Weights of a small GPT-style language model, trained from scratch on English Wikipedia.
Size: width 320, 5 heads of 64 (1 for keys and values), MLP 1280 SwiGLU, vocabulary 16697, 25.5M parameters.
Architecture: RMSNorm before each block, rotary positions, untied embeddings, normalized queries and keys.
Training: a variant of Adam for these matrices, 617M tokens, 9408 steps.
MLP neurons of a small language model. Each row is named by its layer, matrix (gate and up: input weights; down: output weights) and neuron, and shows model dimensions 0-127. Each number is 128 + 32 x the weight over its row's rms, rounded and kept within 0 to 255. Numbers have three digits each. A neuron's up and down rows have the sign that makes its largest values positive.
After each neuron's rows, "fires on" lists the tokens most often at its 100 highest values on Wikipedia text that the model never trained on; "fires before" lists the tokens most often just after its 100 highest values on Wikipedia text that the model never trained on.

L6.gate234:162200150078128143161107092096128139144144161162105151124126135152108128127106078094086129116140081090164111096103115161091099122132133160175096130073051096156132144107116096135152065174029143145078142119152115141088151123122119127113131116066106174163084145148131201130117104152147107103205116174172130092101198028124054158148146118098124174140143165130129096149155137142169152137107
L6.up234:196065123172101075145129159177091094187145166143130169045149146099138143099126112102120170121132126143127128108109142091073105119104099103179159117098061138189158152092109148152145071188180201099124097100193143141116136105093199135115194174129118119112131099146131192144109117126079093123116116121163119133157138109107130193111121148145126167160109153146176181082127152113154172152145
L6.down234:152159126115151112174177126173174107150170134154113114101142120124136134057139099149077138121094179127200103138208082080139130114168126139114128118133130105158093170097133112149073133103124152121099158147121140156115168102111123103114113118140096142156171115098134240179179135132051127113166132123155124115137111168173182120150081153080170134165143168068125135130157185182141136072113
fires on: ". ", ".", "All", "a"
fires before: "| ", "-", "en "

L6.gate127:087132167184164134158108106119139106076133121124147103082162125118089138166100174148107125166113130112102092167101153158149084142126117095172121171187150133131142120142102163144151153102085161095113100115130131112150116093174134115154160107156123102090039148098104104169128092107145075115077119102145121121108141061120161195122128135105129104103126094089126101088096170125131075120116
L6.up127:167145147146111160092124169124083115121111129088060150130168153159153153168160146156162142163140079100097148141064165123111119090100106133114096130117129147137137130147079129128094148138171110112181160118094144124108141180148112104106114078101149111158100064119161168111141170153134112167137122087195182162082076084050133106106116211144145181117120137071155101125159109090130181193095
L6.down127:087116155127160044125134136130163142130143129090139164131091100149138132151145130083178157181137171179128138180156087065141158164081111067109112164186123158154176154093125127138099102111168144144122132046127134139151135072080142152109112153123139183098137145126104122122107039084085072142167178133092132172128134126181112156121145115123100100109102083082143139042146141086133086088094
fires on: "'", "held "
fires before: "s ", "in "

L6.gate570:180130114206142127089080174112149160169105101102130097129118085119094165151132121133157161116141094148103163094121085143142110119113117079138146140144194157157137144132178094172176070127140192137114113129149142116067146134077131103066126082155123096140133153145147062140136072162173139126152130168122104112110102079081122106021108152084101083122124199129188117165080116146080127107163
L6.up570:123073135115135182099063078093096132130212108190147136134070192157127091122133114154089086091151071088171091160126138110115076129132150095131176153170137123173153143145147181172149093131143179075127125140149156069133087106084127152123092164151132109083091174117148091144098105190151134151104091111114161103101105149057095128107144179148088134159188112096139113123117140202117145153126
L6.down570:127157170084119092093139138103115152155156107129133113117110158082152151106118118163166110152135118088115160116121143110174141129182141138122116196128139192116166151049136186111112087127193111108145152120132105115113104154127155152140107112150175172066113132154061095143076139117101139143126115157138131106107153148116092169119125074081110116107146083131075089123078143057117124143178
fires on: "'", ".", "Le"
fires before: "s ", "ve ", "m", "t ", "-"

L6.gate260:176170153158066133218060151152167066120139180120149110078140171167149105139102111110179193168170130116177102091098115093113124090135116077081169183150092105096160155089130146163081150148143092105106121123084133147135093157067174168134172098105112182180147120153113112141112129088096133098122077162132079169079163163132144186113081162119172130136163151125087109131065136122160141046152
L6.up260:170165189164126126152141084143125170130115107089127147120161104130177144158138195123144123145123122138240187122124132104178104111127173088170102135140090182128157158116106055131113145129133102145109081170135084103161100159067122120107077062199146106130159101109108137133087132138137157141109092149064174093130158165100097124062117174148133139108153124060116174129071104048097156154132
L6.down260:124141155149167117126115157095147159156129107128152173130172097089173114169123189128085144178132124139095131084107121117147132122110119076126150105123097121127144116101117049090140106110088090130129079210081099124174166106124121105114129124166165180147090155141080113074099096178137137185101188136139086167136127155172196035104144160102146121146126126133224093177077083167109123069122
fires on: "|", "at ", "ach", "as "
fires before: "\n", "\n\n", "| "

L7.gate974:077144125143076145140095108124100147128120131128134120193125129101118110160103173116126165177138162185115106207181144153069072061114149126097144142098126091137144115134103150136113156129094099096130058111181098139150125131134166077097152133111066163181117134105136200130138108098170159146160187110161126175132084114123171140108082126136134120120097205082095124176128150131120182136100
L7.up974:085094089117054128122104111094110164172090160114088151149181126140129049185110124110088092174157150148117160171167091111126104108090164100144137161152145121138152166114124122088088100133120106135099134145075060122135128170133085123151088139156142151177116178092110147153139081110110107111186158117177177156166116150137203175174134113134129086117122134112111130125135115187139161188138
L7.down974:141102145135176159134083133126143111109152096132124142160149174117096104113156110150239156181128147125160110155090171075132099134136199103116110138201127113145119126086121116086099109132113115146147140118100111129156138138128148110140155106119201092129108106092147181150135105148152165124093118121153160108100126142159154123130104090129123106112186134099087169151145095148191149116123
fires on: "===", "|", "=", "=="
fires before: "\n", "\n\n"

L7.gate295:123188150169097102086090122163103054144118159163123156135133140123091110147125121131152121138171133138083129170173087160151115150133151110129109099170097160131178116077092104115123146158133106136114133135095174114168127113096179143077139141194139109126109141093146072163125176172085119098151174125171113122191136086145187119100095051112112154095167113139122166153109148092112142106211
L7.up295:113122153114119073120112177152164114159158140129133129166101180095153137133139146049170102158130106052090086128189131164116113147164118152146088129130198114127161136126182104135112040179113121152111131119172072150116051093112157110131149171104120143091111142103123217157121143133124068128153117119103117152153139093101122132117130130140180150110125172146128094096132127196157104085202
L7.down295:110182122160130124098152125083086143083129109110093147089118069065088137118135172138015139169113079205137103133132136151131191160170142025130131150109158107128104173119109048169117113131145109141090117152162156121237113103089130107162126133079106125149118139153130112104173155177127106117146128105108124172167121138176079134102158134132091162164100089124121154185120136101080074108196
fires on: " "
fires before: "| ", "|"

L3.gate1:107132126146128061132105082153087108077129117148152139099167148136076068112059106180157135168091164153045109114076090131072103103156156156093085169102107128117106171116140140147175102114119105130112122114124126142172165146156121103142146098158118055137117166195130125156078167134191162093143110104122147073124151128135112151117075115079139119161129065098116127106154122109144116153070
L3.up1:083090168172113077096106110173091046106196106103138104094166173124092111126098161139143138126108202135075086098131090129050090122165165147121192144134168179102119161125216117130149131167129117151142151088130102137107155101150163095140180135121104122110075094138128161166117128151180085093148116135126093083128166106111149111114118114065163136109111129143187114122115100055138112132151
L3.down1:099098093183127136076137165123097123139112151134157124111132145134168084047114158169000147123151141172101099125107040108065122124129162125141133121099149102139128066129165075151098132188108112174142112126083076144118136138125114105131157115175067119136129134152150133139147151139200086120122137106111133088106198108123127144106139129105109115114123085116125147120147138125164153131112
fires on: "==", "\n", "==="
fires before: "\n", "\n\n", "- ", "| "

L3.gate756:074108085104161092173132129101119112144148093101170114118125121136124123121058118092177100056111161164068082121087143115167125115123174080201155178104106144129113166063171112098107142132141169169124155113116108128166140111128146145095080129182133104080077133108101079127177184109198163083182077146136145143100127080140181132123089179106191129104098125101131123166062098145148139064126
L3.up756:154119152091143096198113139143152120169157160187139135124138079151136111128100111125149169111133111147076136095117135163121078148140178122147146162125127140189093153101174105093135092076107167143103138122096146146121139113116154169171144148150159170084055133104142158169103150111105136116166188133170110133139155104144181107146168114147147149132134183147141127158119163098136075104099
L3.down756:096118193123095152137131142127140140119085117138114137171152099087138121158168164109159145167128081141166118174129123055154094154120104147085075168194182174137192189121109155089113050137157117119135110081106136173163121141133135098075150111105091103141093117137157128110188107086115177141089117076151125118098096134192104123140162145129156124179089152142162123136099137164121171150135
fires on: "==", "===", "RB", "AP", "ES"
fires before: "\n", "\n\n", ": ", "D"

L7.gate1087:077171136118052141148099153173135109139120099074165124199095124162134130091133130126138118123135172109174126184137081126147104111098108133151081118118123091183132130134124116075131131169135119116133127091162098079123129060113134194173147176169183092097157111157155184157143118142158104112112098179123144130127161161143101143107092042155125123127148146175152162147064135164177133092139
L7.up1087:178119149128132075189116114077130169109125154121133099152114150133126094035115093159162099146114176149135090176108104098137130093122143160148068103168131144085173108137105102087123098132158131185107124153126081129142133130148147078125155086121176066120085129099157112164136119172191096089110066180185123120125112105139118095116110105083122141095141164127114070148114145112111168167084
L7.down1087:139124137081090131127128135150128122182144117107121103175119144089106122108206133133104101089123073116136166204130127094150122117149112171091121148175125141171145131083136110109190110178134103105147114096106176119143096102147172142127119137135164135176126127146142134061113136145161102195133094098153065085100103102129132130130092148072117151140155140116101081183102127137127148107184
fires on: "4 ", "|", "2 ", "3 ", "bu", "u"
fires before: "| ", "\n", "ff"

L3.gate963:094121176171108096100146116118153130166174106059122110093156099127125170147115129119161054167165100191106179246145139089082136121157128170105171133159032137148156103130133148061136074113059126105171160105120097136155097113181092116129160112128181202137178166102171174133094106169154122130110061176103102124128086070130130166117118104115202119105136157112153169113085119149105170114140
L3.up963:160112139124133131141136153115118136163074112146109133164141057117128122118095133123152145143119162157149145078179136140198097101108168094058037098123083161114088135211094070124126092205087113125173123058117097141132135133178183119127137170109143165096115134136120149121143118106186123142141125139100101076108114065118109146142136131124124127122065138101163062108155149116188125071116
L3.down963:138108091142148139077113117098178154169123176147105169129148100095146110077095109148233129159178176188093079107120176100140108158112138139130087114103069142162169146203138122131102014149129056117144150094154173120153108169204112128138082120158151120124074085125141131088115105120119086078142152131149160108134176122109158104139174146090164106122140064126140132143111141114140119092166
fires on: "from ", "|---|---|---|---|", "|---|---|---|", "|---|---|---|---|---|", "|---|---|---|---|---|---|", "|---|---|"
fires before: "\n"

L7.gate633:132103176095097105078083151125166071168080114157116111151121158144113080089126157164165161176088116131166177122071147145158137097122153133127108150134139107159153072118119106113121131101109126115169116131143091095145109123097110129113133095117120070117135166138124089148114118098152147160152115066095134104144084140098112172151171158111052093135192093076134135038108083114110147189132
L7.up633:070154109108180102126111132115167170146139179163092087167151107129121100083133148161111163144149077071129101103092126147128149183135098125132201137083163179128089180167149094157118127082147123120073119163093124096066155183055150145155143142153143121131104133159102161147151102097149084140160113165130087130121076146114116105181133138128168156145149188160137120084157124125146200166097
L7.down633:091126129161106113141077170153115114081148129102145136138130116156161074120075170177255137144122171133173119080095120132140205141142117185166125095115093113137100141134143146098156119109137087144124168151082141133134123130135102115149150134122240180176141112152156158153085110154103124151133118159131116162117105144116120055144139109167113164106083173162150157103108154105065122133166
fires on: "'", "."
fires before: "s ", "7 "

L7.gate549:166175099104084187085119108123117147094135114064131148128058089161179106104102155201113151079156107192079206138119109143116136101146157156128118116096069139131106179095121130192165141102136183117116077094133116137108089110095135140132141140090099174089118161121132189104134154133159141132098112135083132156151134134088125155147098102132087157148130174166125106121185126106040149156156
L7.up549:129174075115151142174158144152127138165059132077152057125127112160085091129116149177124120042128120144058144086086161054134155123128141113075114096069163146090097145119124102132115136175142146141057144115146108095176160162064105179139109166124124058148157092169165142068160109074135096132113088154111117104160121122156160072121098141157137133168176178077188098130115187108123106188129
L7.down549:150143120150135177116114171104043126255143116167108150134136119173158093179080138069068125110136090066110132113072119227143132099145081107086116167101125073103116162114134159107144109156131080104140154140128098093098122124153125086099129112184105071141148138159132192187187068112045096071129114129163163130127133163128160151090072141147088155174160117164081155156086086112110139085118
fires on: "| ", "\n", "199", "201", "Grade "
fires before: "6", "6 ", "5", "5 ", "7", "7 "

L3.gate67:112154144137196117100092174096171146171141149176122109114095132091111142108098149085133144093112120091120124137120161132115159129167102202152096091134076178137180128089132086162067164106127152129109109170094139103141184082117105127161144132152140076132147095165107127084142141189156126154070158110154221169162125126141158144167148101130145124157128103130113118115131093086100098129155
L3.up67:190140146142133165103072158127211127174164191125161055149077154062166108108127130171122125174128116156188089155149162192129146133094159163153121087092168120118151139115109110144086175070148111106159098123108057138160176147142107142125106111100098141134185158158164162137116144106129175103095112102093100145162058126165119092166167136127044142113124088151095139123119083145166141079141
L3.down67:215127186158091136129101177156126126158145090117162085148126155099133118082122125085000163134101131183168078100157150179148170090059181179124093091116163120219171148145124107106124130149126162118143147121059087132143160115140103137141173117115128139123136084146102087085156126054111137157116129113090165105110096124144132138105148133142077081113168138108072114127167126094134120109113
fires on: "==", "\n\n", "of "
fires before: "\n", "\n\n"

L3.gate1090:094111131067189155070152164073107088139149159075118121095120162140111146143109071123104125114092142098097088130106143108112118124171170113176139118118088187077089158085106157096069109172076122111103193145100097077108119089143136157143152076115082078145146115092044097155133151116129099095133124071099157100106118130057189107142139100074191122068084113167142085137114147130119117079116
L3.up1090:114076127143144092111163106118147158134164140141138122214165175142124153078117164164108128158144120145167141134073118151111130162127172124124147122137152135120149172153094141168110115139198110085065109113112128039105101176095113139096055122150145125131115165102112088106163122143173086162100164164140130194100192084168122123131170131087191129146163132089180119135183134118109137130136
L3.down1090:137134090152126118133127107083133127151108071142133110082173116113142154108162150077059155155132160179129076175099097128190083150076137115130190144100089140154147131103108098139121125132121075106085096086135088136116129105111178112093153140120100138126078134084131157100127168076159116130167099120074124119101155096138159146169126118103075137074165166137109145137098116070173179157125
fires on: "=="
fires before: "\n", "\n\n"

L7.gate798:177156090090136136101094107120153078166150107108122182101162097101113124149111112066158167086118093134148136121096138130142149125091162115111158139152136089121149128084162117114073096118148064159195136129146140077199160118070204125160143144193123124203109151169106142153115156089089079121105187125132106130159143126118127144117145095103102155143084151109107150153161153105141133128124
L7.up798:135149166110149164195135167074145160089144176176153131118054108147132165133117139133099198122062104159145194108100163085122110062136087106154132086132128105120133159188079103149147122169147135071154108058137089133144118062138125075108134154088138133147038139191121077161115126188131150151096156121121161085093113167106105139138102137128064114138154109128113096163161112175114118080089
L7.down798:165169107128079136142156086161131135120139121149127132118137132125115140119065160108176118114148165117135135111101115147141156096124086137128138150203130151133137101049106096131101109160127144161143127148197121100158069054118138154122120143080149099168119123148148177128184131136096108114174157091055111161087161141187080156153126169114121146080133126108094150067178075116132105139029
fires on: "| ", "\n", "199", "201", "198", "- "
fires before: "6", "5", "4", "5 ", "6 ", "4 "

L6.gate946:119144135081146139110110129156126098168145133162097124165096132201116091104103170098134071165120094077136144115099069104140183107149195130146140148150116158069132167153171142170198112146173136130134149108102094117137154145119171177110191128123153129159138120148165155103164132136121076138148081199102152190132152156100053079080138116167115159125117118187049102155065094087189160171155
L6.up946:175139148080115146112084073145114150157103094115143085134147124210160059084123084163122119129172108116094132123125126136102130105149180059168080155100075181118164142065141112138197126175128160147137160117176156122154131128131127136157140132119122041087177142140162112197113060121123123132149073132129133129133123158121097156100123094149155119129123062183171163138100150184111105048170
L6.down946:086108110095169092146157208177152179139141142127151153093132136118117127144109133170162132134109165144131091108071139125147121156164097104089133158102145106072109084109147146109165126187111101091144127161101087120195147198156069133154167123172132126129108152162162125101182163143120113079110118051159173169131124152157075140167140169130143104141151112134106097181168145166117125153145
fires on: ". ", "r", "ad"
fires before: "| ", "en ", "ling"

L7.gate457:097122150156128154122142118094129152162136130157089137157134190108146169156157169143181156172163167134162119188144113179104161118100159097176199101167151109122105094150079106162110107073090136137122134107175132110094150165037158117129081144131115119098106192140119180153140144148157137164105138176092124120162112110075084135195179109115159133079105113126134137099116077097093194124159
L7.up457:041114155146067100110090154137143138173120112148086191109067116064174136115134164205169112154115198099105104091059117071168100133166115127138205137152148091163133074140132200113081116154109099129192129154132084126103144104111152180139127164192124128147146089164112115109121074143111071139108120190150113120147164172134128119155072123118114110147206106085142100127121151152122127212121
L7.down457:140147173145139172123062148097123133140101062093145151103133102128124186146103169120099199150120124107148127116130090098095139143183095173154133135107143127110162160112158120110136170154162125100182117042155130086144215083103080108121088159061046128105108162116156138102126126158099174159121117137149116137129154149162109129134165095146127129140156087111097092106113157103134150123167
fires on: "202", "199", "New ", "197", "201", "198"
fires before: "0", "3", "9", "4", "5", "York "

L3.gate957:114097119118101138118094072160165148105170128147179138189124173105083082158159153193150127126116139153097116110172117150066141136161124130188114202095143165139110177132112157156136109145111124158123115099167149122146098145124063124119063096159099129088128080100062121084157118077138105110107111162131107092134128087087080197087066160145111092179093147144140163166140054089150156161101
L3.up957:089091186153106145183156053100110171090133094126140109094149136117156101048077158126133094080088140152084162138095096103099138136096114131139175119109103129095132108161139107165149032158094150185090194071191104117121144122158151143082155083122077122102135109139092032136201104155097144102172061143116084151075147053144073186127092166111066113120078122126127175127083108109114128154153
L3.down957:153087152145108136121134140128111116112122122106222093127119120141150129138210133113000115150069148142119159104079058139151156134122088115132123145138047102132138134144128107083112130103136107147093144164136123094130144106108119128122157169079000110136062122206149110117163131103118091124170201128149119156086164080140069108089090104152040129113121144105097096096088130106151103148156
fires on: "\n", "\n  ", "Ret ", "* "
fires before: "- ", "| "

L7.gate1072:126138155076095106067121165095054094159141133145095203126140149117112161072118132114145165093158161084148075160099124114096106170089132144164149216122125130076082082136126059066122080178083072122141097125076140088115083082156140100180170106121175141116149119134129152142145100118148094106137128086128156097124140141114187180086123107151180151175102090159149117123114135107113101123134
L7.up1072:154146162117150139228118105143158114113110123098075122110128179119156131117111175152095125139154097154074078092185192087209138076066174077116104092058082141158156136111075124106126149073149147173174100063183165149163080085107093144147154127154092145162150133154102108129075122127109157054128091103096099143073145113130202118141071111114138184213123094170084110158095124067134154102144
L7.down1072:107112059179110105128141135079131068095143112130179069136128181117195151172146117149255156129185124165161103152127104143086086151088153136130143132133157091177145147136181119106156130167094128150094109127112079177164143138144082128138185123161220113109134094167180160147131119182131114122142167139111064122085150123170100121128116162099133128132135103113080148132092079103138123123125
fires on: "|", " ", "==="
fires before: "\n", "\n\n", "| "

L7.gate189:148165143151134131139148202145102153089121117088175122139156136174141111149134072181104196140089108181155078186099172113153143157179116111121173091072160121103123084126088182133147150116155145080102109139116106123136102102119140187057138158164134136114096123165078130164134153115141166164166105199152083118007203145139095160099160065084089170131149178139095158128144131171134129132116
L7.up189:189151144079118177087131125134092125116116135131104121153060131042149174161091146160160130131145142122088173105166154104126133149113141166140124125183127153116164145151109089128123120151082144097103187132132149150182145108108131095090132105166113118157118128097108127117133151153093115127156078090110135101135106109130123094050116092116088108134118136160062160123134164113127133100073
L7.down189:138154138181167180149124152123126126130091159136120109124114136152123066113157094175184108095136085170146200113112150215139125153142148146112146182154088138165042126115131142141125114092145095097052134133179082100198144133098138151144168116163132158074080150137104157166149148096133102096104106136151104124125183083147154127144125138162142100093070088059133163112099038168164172079098
fires on: "| ", "- ", "201", "\n", "193", "199"
fires before: "5", "5 ", "4", "4 ", "6 "

L7.gate853:159057117100120154102155152039124096143139103137124167149080092094128162148121144154105183096103112053119091179120104148092078118139110157134125150096171143162147072126122139133164104120122122125163069167112132101097115167085110077066136103100148074135186138139151144084108100162134193136159196155101130106166076157145145160051127133135110114099164107194158154132077145180128129102107
L7.up853:128065096109109066134122093115084106124091155174143199145118121100126131094182108077155151177102099126122091129125091135104109099171124129095158107153132098129102104144098074079150095137107145174120098096168110148194149104162151118137092159137177136123107110149132122152111169117155085125092091127093126169120144132131089174140127106133105162076130135128083170164146169139170141172133
L7.down853:080151183082096169073118127089112074106170136120075161144099117122137165136125072107133077164142108108163106081098141089108071182148170137130146167113165135116146110140152108165098158096139159151133067090120069110110168128138123130112122152077145143128134152132096087120122119173164047139127110074148099200122128180119129206160138127146094126114182117109113120145128146108108142193112
fires on: "201", "197", "199", "200", "196", "Bro"
fires before: "8", "7 ", "8 ", "9", "7", "9 "

L3.gate1174:128087092122094142102187173065103086155157168099107167109127085097120109187128101127132090166085154134136092125131118161159151170104127190125110071079110055113124107117126139059149121152096154116143102153079167128203138129164187105034120162123173167127119134109134119137145139079087064147176132154111071089109073120117159148145135120130091159157160098102125080101114122151116159118097
L3.up1174:119142111140118152108082077197117136174138086131102115106186111140140138094143240122138115119113144124131162155159118135092141189074101142178132178132098075111139114137130072123170119132121136088164064138114133092236116142137136150115103119155133124162159149084144114154117128078184102125148107106067135162113149087068150154125123136110121114119112096084122099102153129145131124111124
L3.down1174:125162134114103101175115078194129109174157085106137115163146098130112117173117134138000206118065125145151131182097062135080116127146154111157152186165129181130070140107154114162129167124102171111103108150133153115135118129090095112175081090133024117117122167088149117091183183125129159152079171095124144168138187108152147140135139132068141044137132135185148137110121128102116117117103
fires on: "\n\n", "\n"
fires before: "| ", "===", "==", "- ", "== ", "=== "

L3.gate520:147108088141134102133160187112109114106157164090166096182123144164154123099151095148152099076044167154113142090140137158110106091176135162135099128097128150140125146189165141134162179126139121128148149159110143146116116087189138099128167118157162088074136143133093137135104119151150082073090099123066095113085109154142128107109074124120209114179104131084124125148125116160091160107156
L3.up520:103106086133143175089184160166100193098169111145173130156174086129141101093103034173109044129141110146138147124167062169173166203180115121147172154142162140104125122104165171107127102115153097129148109131122166144145138101110160125157129127129124177138116118122182163118142161115118134160105135073127167165122158149160109169147144148112123096180131188087103089173159079182163163176137
L3.down520:152125087098116161065144115183119196128094128115109087119105177148137163146064096155255138119107126093177095126164174157128162145151133096115121108149119133126166146121102118092112114183108116087102095155170174119154113088112114160151172121150119139108118107120140064108108130122104128107097122076112132150123080144131125106147130100082158097101127107130142125111125132172155125168119
fires on: "ve", "ance", "ence", "se", "one", "le"
fires before: ", ", "\n", ". ", "es "

L6.gate796:128147180084057122123148117102117148103194110132153148132103100139075121146122108100176160154112089074126124143070147149087116119115073093136133125096128172145175089198120089122157098154199129072135159130074150157168088143096171189097139131069138120163125079129185145129098117113163100155114133133104153183128146086127142111112134152197146165049151114159131168106092166119101120138101
L6.up796:119132132167100054122107047085099176112144155093142177099123113147069107178101087152136153094084128137104140191084149067138073093090153056177080171086137097091073156156118129102108181149101149051191155090099130163140086134147175185099155090123124123107154129119132135117095128132129201104158126169135110169181120099135104193102041106095151064128133094146138106176166138183170156130080
L6.down796:158135074102139125084144131154157119175152150118119137165091147104138127156125124076037193141133105170137102127099157114145114184132201136128111160123159140125102134144123132131149135129094089152111116122105117139163147100131123117111107121089013053076154121153143128097126125121149109232158120128114145098160105125109039126135082184171111199199129179144170113093117121203151130113133
fires on: "199", "200", "202", "201", "198"
fires before: "9", "6", "8", "5", "7", "9 "

L7.gate370:113125105128138089080185058149138090120145117118077159094117134102149120090201148110180124149087060087154154114132093083118125084108203094092101129152127074093124118101123100135079070125066112093136175113120128125140160128035094133149116100090128130108093094123159074112108146137114070100079129167109123135204146104092113102115104137120087105155134157152121138098143161071152085053135
L7.up370:160174115140100100100139081076129124182160180094151155149130105112143132158096148107148086150130042100155113125097138119103122145095141100147125137101141148087129082095190156154148104147065151185121126166137147128127106170132138212112177144105160053113164113118138082126095105176096147137103102140085102154143173125165120118128077155160125104146107109141065167103106102196107119143173
L7.down370:147183142092156118126161182126102155176118111170083112179120155121072122220106115160035066152156177092109114068142167153083154143120145193125155090086206129143097133128101122182102180089124083187134167113095078119108108182129122140121123118121100113186145147132190052152137149141129078206140142093119111134119142121171143138148107122182176132157097094163093113112138124138155113120183
fires on: "201", "199", "200", "198", "202"
fires before: "3", "0", "2", "4", "1 "

L3.gate801:180148101125102060085167182135099089167114125150114057157129167108080090131124203086130133138104159129147132093075138175119157134175139090174131114102122135163145139151123048123099168121175121144202167165140106136115082072094129172104150148119159069112177099147084071138100143145122076152159130125153113109151161089115151124190126160066178155106084107133138133122044094124120086176120
L3.up801:116060174184132058136142104115139129139187130131084092111142088153079156176125087143150092091075101122116131183097145130162133153072175110137088156088132172137128059105120132154110117059089110131134055144107130103123114141116157130159103111109155155149168086124198074127124130131157089147111152099108136149077117135176096120108099089155179073155115117082115099166101088081129111137093
L3.down801:154101161138097092150144066188138133092199154115122146143133156149111097142149130201000154162114105116131120134129140099122131167044113167027165124186097184108123091114151128129120192118093170118123104160144106144105155131108173175145107124060081177176085163145150118114107087113134140082020043211168163108163119116142101157113130095119164156116139159070140157135098170092123150125149
fires on: "===", "=="
fires before: "\n", "\n\n"

L6.gate1072:088119133137158169064108138095053098156133156056085148148092128128163109174171127161103163143171129115137107128095038101126124128112189154109126162093070128117146120122114151154120144128096137145122078106099091131138167150117130152225114140120117129114182132114149121162128140142151092168179101153134091131191176089157125092161078152113135078099159168133089151152090169139098115163115
L6.up1072:081103173183201139127117112107116155157177108099115104112127167094181103096025178171142113166172102137088110084147126163152094093152219148116151089125119119134125154161089154164100155158173131176114096176116135154170114154172136124113103104124188124191119115066133139144091110175121085147116110157195084092163162129107126120149094118085159098137115140136113157172074157120141141171145
L6.down1072:123134099055107089100105150136033123196113105137120174117059141103145135105118148099103120165174164201152138123166165171149105135162130098165126076170165113108208115155129120154168117151087101197105097101159181113122131096162108131149106180095153144122117137116100129114082130083137148129171168111095138136129111095149161085122149121126085112143095179132124051109129162113136100120145
fires on: "|---|---|---|---|---|---|", "|---|---|---|---|", "|---|---|---|---|---|", "|---|---|---|", "|---|---|", "|---|---|---|---|---|---|---|---|---|"
fires before: "\n"

L3.gate1007:101195079172115115153072155171106146146121122101149101141136126112106145074162126178162132201094083095175112129141146158118134047133147172136090084147149081085092173117131062144153106156180107145143094140172166130137183135144101113116108126157107110127134112203152099121047125127149163165119092134144077086072194144172109088040149088067177093111091111097129149158094156132116147103134
L3.up1007:105091159155157189104080163101101115191125124108139150128115093160138103148148080122139130058155130129129159180180093100096125056178053152076077146138084141119121139100142143180134111147145151157140129181169157107078137119115114137122150111129099119104141112182138131090119159112108108165125084108121108157159112157114090120148148131119137149072128161116121157127076094120163146101177
L3.down1007:159164098139135056152127105122145194092101095143157075110186087139116143097173143136008166168114095139077117155113189157190150143094143082136116084154128057056105220121109125109192107121085125102167159187081152116167145138103129110128075063104075087099144105163096074071152182122068097176189106106127145154033159156121117096042152089099114107112107105124188132147132142117181144089136
fires on: "\n", "which ", "Score ", ". "
fires before: "| ", "- ", "the "

L6.gate108:096130092142130139129120114209125138073147185121121106128139129146054101171087126143180142107150130077148088121146114125198117154149070083145110137118151107118159096141149128143125111143104067153087125086107140121151080096144152130159083110096179123168123122061145162116175121146194136031155168126130129096120099138118111114141112094174160153163085095083124152122102138106146127082067
L6.up108:135105108108114177129171126075114114137188160123133137162133074129089137165137156091152177140157119064178179049137129138107167143137135122165136157079161155157140115168148130156129122162106126096126117103108102103133135110166158169101130153087142076088179115128155134112170058124201106117121071111079144180152097077111128107157090141111142147200107093110157173190129142167143080099151
L6.down108:129144075156126132103157095081131161133164187133141178145130116112105161133118113109045132218131149108118136147152223208142140104158106139132133087123139159156126129151131136123067096116157201114131112119171132101109123176121096098098139105185051086092122142149148132125133120127144113131149096137090142120097142142125124123093110106122153139127093156145107083136139113148158111135134
fires on: "197", "196", "201", "198", "199", "200"
fires before: "8", "9", "8 ", "9 ", "0", "7 "